config.yaml
hidden_size: 448
num_attention_heads: 7
head_dim: 64
intermediate_size: 2688
hidden_act: "squared_relu"
norm_place: "pre"
norm_eps: 1e-05
init: "normal"
learning_rate: 0.0071
warmup_steps: 0
decay_fraction: 0.924
batch_tokens: 32768
doc_mask: true
max_steps: 11423
MLP neurons of a small language model. Each row is named by its layer, matrix (down: output weights) and neuron, and shows model dimensions 48-143. Each number is 500 + 40 x the weight over its row's rms, rounded and kept within 0 to 999. Numbers have three digits each.
A block is one neuron, or neurons of one layer that tend to fire together. After each block is what it responds to, as a language model described it from the Wikipedia text at the highest values.

L6.down69:579523529451452469540485514533528570519478466450542508499514508485464509558501506515456496481522447541488529509523502572492519427507499575473513471531495529498584496503502504484557457532537450476508513499544517499499483505481537472466512581492513480505509484420533548439436466599500492487
L6.down617:534542473521433510451427518531554496502496442452505602516574568553513489526488565534480565557523450485523500446568580511474514465527513414565530503522487481516463540537495489498527453474520504479498438566523575596515564494492492531446543488436468520502520502513487461494477452487505533497
L6.down1813:546452449500462449505489471519443518454509517522526437484454576443511488584491444378525468531594447455553531526471537456463510478534497439422438516519523508501474500480463479491510449471457521457524493506488482520497503581516533507458476421440506525518483422577576485449440479474496566538
L6.down2378:519470459457588472542513543517424496513506517547552577510523572533491478585497517452450564462439434519524512453524541468529491494477485500525448470546489552477518559541479447427466493489514542509540517549537463430506539481514519553527505523434526469532400456552469439543551483412483475548
Numeric separators, prefixes

L4.down328:500535523467517473508527513525553504505517469530563548530471572504504444482481461507440453526515468505440616513426521515514529494539545600504471475461497486477545515414491480474430527537473444480548524520450480515501482461490486445561485472501553530522536475455523494483544501516540508481
L4.down1252:510503473506484408484448500563537505480486533483499522494481508427494569510498472495589493596503521506438511428509497491487475485442581500520538526488422527528601464439468517518513448524542601474582455490544429459578519538516476468514427578498514485511482495505472502492459459512551584543
L4.down1558:476472500464478483517484469588558559446522487507479492517502578449423517543547504484535561475542526462459484481610528518504557471452518467510490485484464486505536544474446463529502540468504554475526536524470569497425451499516481468486438532511534463439497480539510563450533471589530525468
L4.down2300:523500417483461475437481510522540544487506535500554457535567513532567524530571498486606523496508489629458529519558513589488558463577524553480431469518498494513528447432454504475542423476458506484487419507470506432597444556458462504452488564488497524474450511489576563512550451459522518529
Day number in dates

L2.down1499:488491523607479508519495475499545513497591452528523496591526566460375459484466509465570537534517558534531481428455477471550509565535511487500469449479504518506517524440510522531529462517515563401498424492581520485441499559536498443502439482599502542523559475488510478474457439523468519546
Duration and time colons

L6.down1112:482470554476544562486481524591604459448470514450415561466423530493446481444469511494495548553527550596523576455538484484507526469492450499545548492536432511506591529462437539459579506488507501457503490543504519495536488541511558442532453553474480462483525485479570516529502481570579492492
L6.down1228:458440497470541512487574522500534604516555525489458499571422495445489525506453493478551464490520541515465616489506560514573516497407628569542440516471502412450457607518423480500521494450499459462526544467443537488485497582508529511497489548438462529452510510495476502463499462493524546493
L6.down1240:525506502533508441463536504537490496456544518471470518519512482458524507512492465523494428528444525511468527426513505553542481533446527489518527618430507460563553468443534461498569439457464527502543524529496452536546449557518509455499563490480487549545477463487537519505509408479498538510
L6.down2075:548500519514447584509526490471458511547472523510511558486547539415528489513472503501445584481490530485517601552475525503465461451491555522476566567472462510463491443435427466552471488416569524506445478476535529412552488515546493541467499438428497534471557520505493474427523468463545529520
Day number in dates

L4.down1397:514573539528550591584582470518457467507513479473490565543520499471507523452484499559514468544485549515535503483492570497531519453491439512506542504528540554516520511550536516446450496491509557430523472515486460419455546501496496482480502489513472450404448469507495537449506513465468558474
L4.down1995:529551484492589445476569481499480449473504519592514471504532444495524514521500455534571545523473514483433561567502515455526490471530531506542545501497485502564535530492524441460487431508526440472522446474468524535481485468536502564540542474452493462491472512438544474425476493472500508476
L4.down2118:475499473495500458457529572440510425510421545547473547441526506567542507497501479495532452500544494514575482505494489487513565574450493443464475469506546565489553498517492513482486562440557475467471534501457502523494482463470475536523421466443467524501506513499545571520430509504503526538
L4.down2135:534550486444435485502441473540544552566440489533509487457454475516516456507478430484454414487494575584527417483473526481479472534563429526507483490476457470534519483549522567500432485504504494520545492512527512549492484485510433505500495490505510521455537487520447428531538506471508452459
Multi-word proper-name continuation

L2.down2670:511578569470459478554560479520520454482495496474490550467453476561546467442453463458560567499471493532526474493533530532498504515502518490508524536514551534467570460482584516526435474527519481511439525495585465535499467527454533475557556510503433506471559538447503526474563484427466467502
Head noun before names

L4.down390:484476527576523503425560462513535463498548459488507511507523478544436453478519508507474497437493495553477496487500431499456513499473470468482509551549449484528388540483514557460525472530532515577474509487529537471482568488469485459571563416451548482482537466468497498479467485456488561542
L4.down642:483519470468562486512528470531521546479475446535562595459453544452498555583544466502544458519473505504563519499499515530492495565455472520463463492516516495517505524541574506507498464449433413516445539587542502506512492624420522544525485540518522555543517543520473493541458506532469545593
L4.down716:437521494522443506495548467534472509440457447605514531527537423560454518467575523510472542493466503444510458454459459455502531451465526493508530456489507477499546481482487469419536496502505497521572522488526504463486487541485492472529450499509564520573528500490518446537496484589527521532
L4.down2121:474554464475496542482478526472453512528493564531602500487462508513458489471473533463490491502465508510456514560463518586507578518546572477471399441450495555521506477474563505521448516534447446488515510560478462504547563551430553496539506459545531512550523491474501490592522512541440588531
Coordinator before a second item

L2.down1442:554490500429506490530441504470496532506489488588509639436508499560443458563563499462518455478500504475462536535546481504507499477495484446512477423413530511555504489491518515535446561555518413492472637481507431502496483608491547483555529443442512541492491534469527470550453513508500562472
Post-name list connectors

L4.down86:535453477456565500503504526493470462537481460435479470496488525448489558466521568454365520520463549553583525493478511446518504568501529575550535505526477505547546513435534513517546513420537494546486466568456543483536559531551482479509452501547469448523558513503509490485474479512438522443
L4.down310:561557435490486515445495464555490545522556528492484475490516492566523441453527496537494596503495502471480460512460461514556497488482436553472520450555501472503554428456499495441482511494503480526434501583532532507498450501479482475501463496474503609473461475486421528458477469442517570550
L4.down362:443466557448537520501529480539574546504506552500447535524529520443478491478480530514527537403496478537534505494519458517553534556565514519520488408568553501495484466508535448447574490443539456504474545484497551488558501522475453521464460458506495558463437540448527506489477509458431483535
L4.down1912:521486535426554508522518494410470547523477530479488511485564454463474490554456470477420467479468581554403573514479543505483523544605469491523502417530505438475499454486520424507466556501494498479518481569535480496567488482515523502521502551450543509532505489502581472431494486513503520492
Main predicate verbs

L6.down429:499476481518581499553519579466465480560536530482549477497478571523539543488551549550501498512529486482547494525489440436568476564468498459550510519477483460515524486507485478475522469534641534514494461502457573468491590521489564503403574561526472504482498491540477482505453564517522499471
L6.down1035:508501479524479458549399506495458515487493484511525497474475564484545588528446539509485470469484484500536489542468489457525492540422507613584472504504501494573570463546435519520461468507531506487429508490582543520447481452420529510470553453493424529541546569523525535455511549483497506490
L6.down1407:489469459447457502493509422507477497554461474503504489516496588504536562488457525424565463480536517463490502491469556504492498560482489500518511453553507520498530527474498490419503542485561528511520568475426593471518510568472493512476540545576509500447523490480519511537449493615585551517
L6.down1634:423565489473511476495450469558435536519476521472536476536457487443530435480529555418506478452472465554542551529504460504511423534474525530573428578516564465450563459507501487437422427434502493479509543435461536499474492487464529483512519510530512535548559507503487536487412453523478486531
Later words of names

L2.down451:522488519466500489434496430444514496548521488448494468526514569445554561420539450522577498571470458508459492490476463460575527550479460400539525524477540553515541458534552564496458451493523526443520492509472565470467464511506450452439517468529525465507469524485429461554468524520512536560
Day numbers in dates

L6.down1180:478539528467455475441525503523510457510521442474542419468533487526533445468484530538514512501504478505511447547520404518501493431413544522453497489480554519455470540489488508535478485475523471521451574387489572549455493493501446477529538507524492597523456462528475574526521513424527520534
L6.down1516:544499472534503486513524518523524540480551506452465582475510551503436536583425468491386464447520563523497553490469564498495491461467501540520466591462470548498553471536497484524513537447533486477552484537479489521522519488482525506404575488478563567452537488577513530490489554527503503463
L6.down1639:532563525349564473515403495484577514494487500503453579543553492440579454476488419445494507495501484440521548491491556538528461489469544486505509491533538508520506459569561444515473582489462428443477470502527511501479495409514508482491541456404529518513482502490464516499460486482435566438
L6.down2591:492484506550530505485534482451494499499521576485511455525506415510570491553518455587418513471553504506568452480440372510481511426472542428447415501491502532510491436532490465538448571534485490454511499438467561520490482482470551531471485470577502461513461526569531469535491507498527530467
Noun-phrase head ends

L2.down2067:573483436520535534519501435479521536478450521536477542498495504506433550501487473553489492511462467516573519528463424449569464571538546491451481475479503522459467453477494486437573529487484547485461469505498395514459493454476502490425471510459475526460503491485530455542522544494513462518
Object-taking prepositions and verbs

L2.down1152:545513478501515514447496480500511503483462512496475519561467530465433415480511541459447480433454596497469549528558529525539506456453532560555429531419476462548475523536580461507473483459509474533516501498481531491493511515576440488440497485474555538492515486439572525519424485498443484523
Institution/place name heads

L4.down448:571554571540469485536492533560465478512514460489480543488465476562473543515525538492502509589456501491537407546463549466591566466454484441504535532492511476517445490492530524512551510563486480446430498533517500537486534522491493545531494514554480534554530569488511555482548487531414422506
L4.down808:518556571492536500508492501470458474555466453520493568489449519412509470496529510479533470563458547446525495518507464521464522501484536504569473511439542544518475480480459465540474540474490464519439384507585514547482532478500471495545473494494496472501484522460488594444479477494469463502
L4.down1537:453509490478473507528468541581506490473560533556531477511503554516498499481507561463510468453546555479500460456446508481490523483476531554484496484497461504508468528498468507539482516484470570499506449520421535545483562408472525542452461487494496486527464407520526489550452481447504544519
L4.down2161:487496555535506543463537462456437554536547478412500527455479477489471488505537502519471506543477558534487460498486490533514474498496506493422525515524574505480407467466522464522467513456503442415556476547469522441440560514428413475549446459496483453452447536491504517544493432501537505514
Before a work title

L6.down942:511546500505516441525526512539434565529418545504513579478479532446494501518539427478530513568498485405488563474568501518526522492500512480496443529498517416515534505437518500596508538505530402525582440480506462530458471544462478504456531558581520485454469471483419523442584500496386446502
L6.down1197:447443504575490456494486522529500521452486543518502514455417476487600468488468462411490492416464450494485516566493480500434439539402506473454556510466501525452490470466534516488530576584442539493503594523431456488443561506479457501534553493536498535415503496475507501514508487457526513501
L6.down1266:502494483510409593470508467535470487404515497449532553483565492531517476521462466459537461470467518507479509544548450460496471471456414477447590475513487513557517469432490480521577592438527542482504482532480470493452516529552403532513501527450542509550508500446468489546565507502527470518
L6.down2559:537498454463471483457559469498535482488465525505513615494483444484508493451478475527553522495473469481542484550461500460508561530461484497588478541508569492542531506502496473483466506539478510460600461413498495482563456561462480538488486440408500462507472551419564512521473519485451491549
Relational words before objects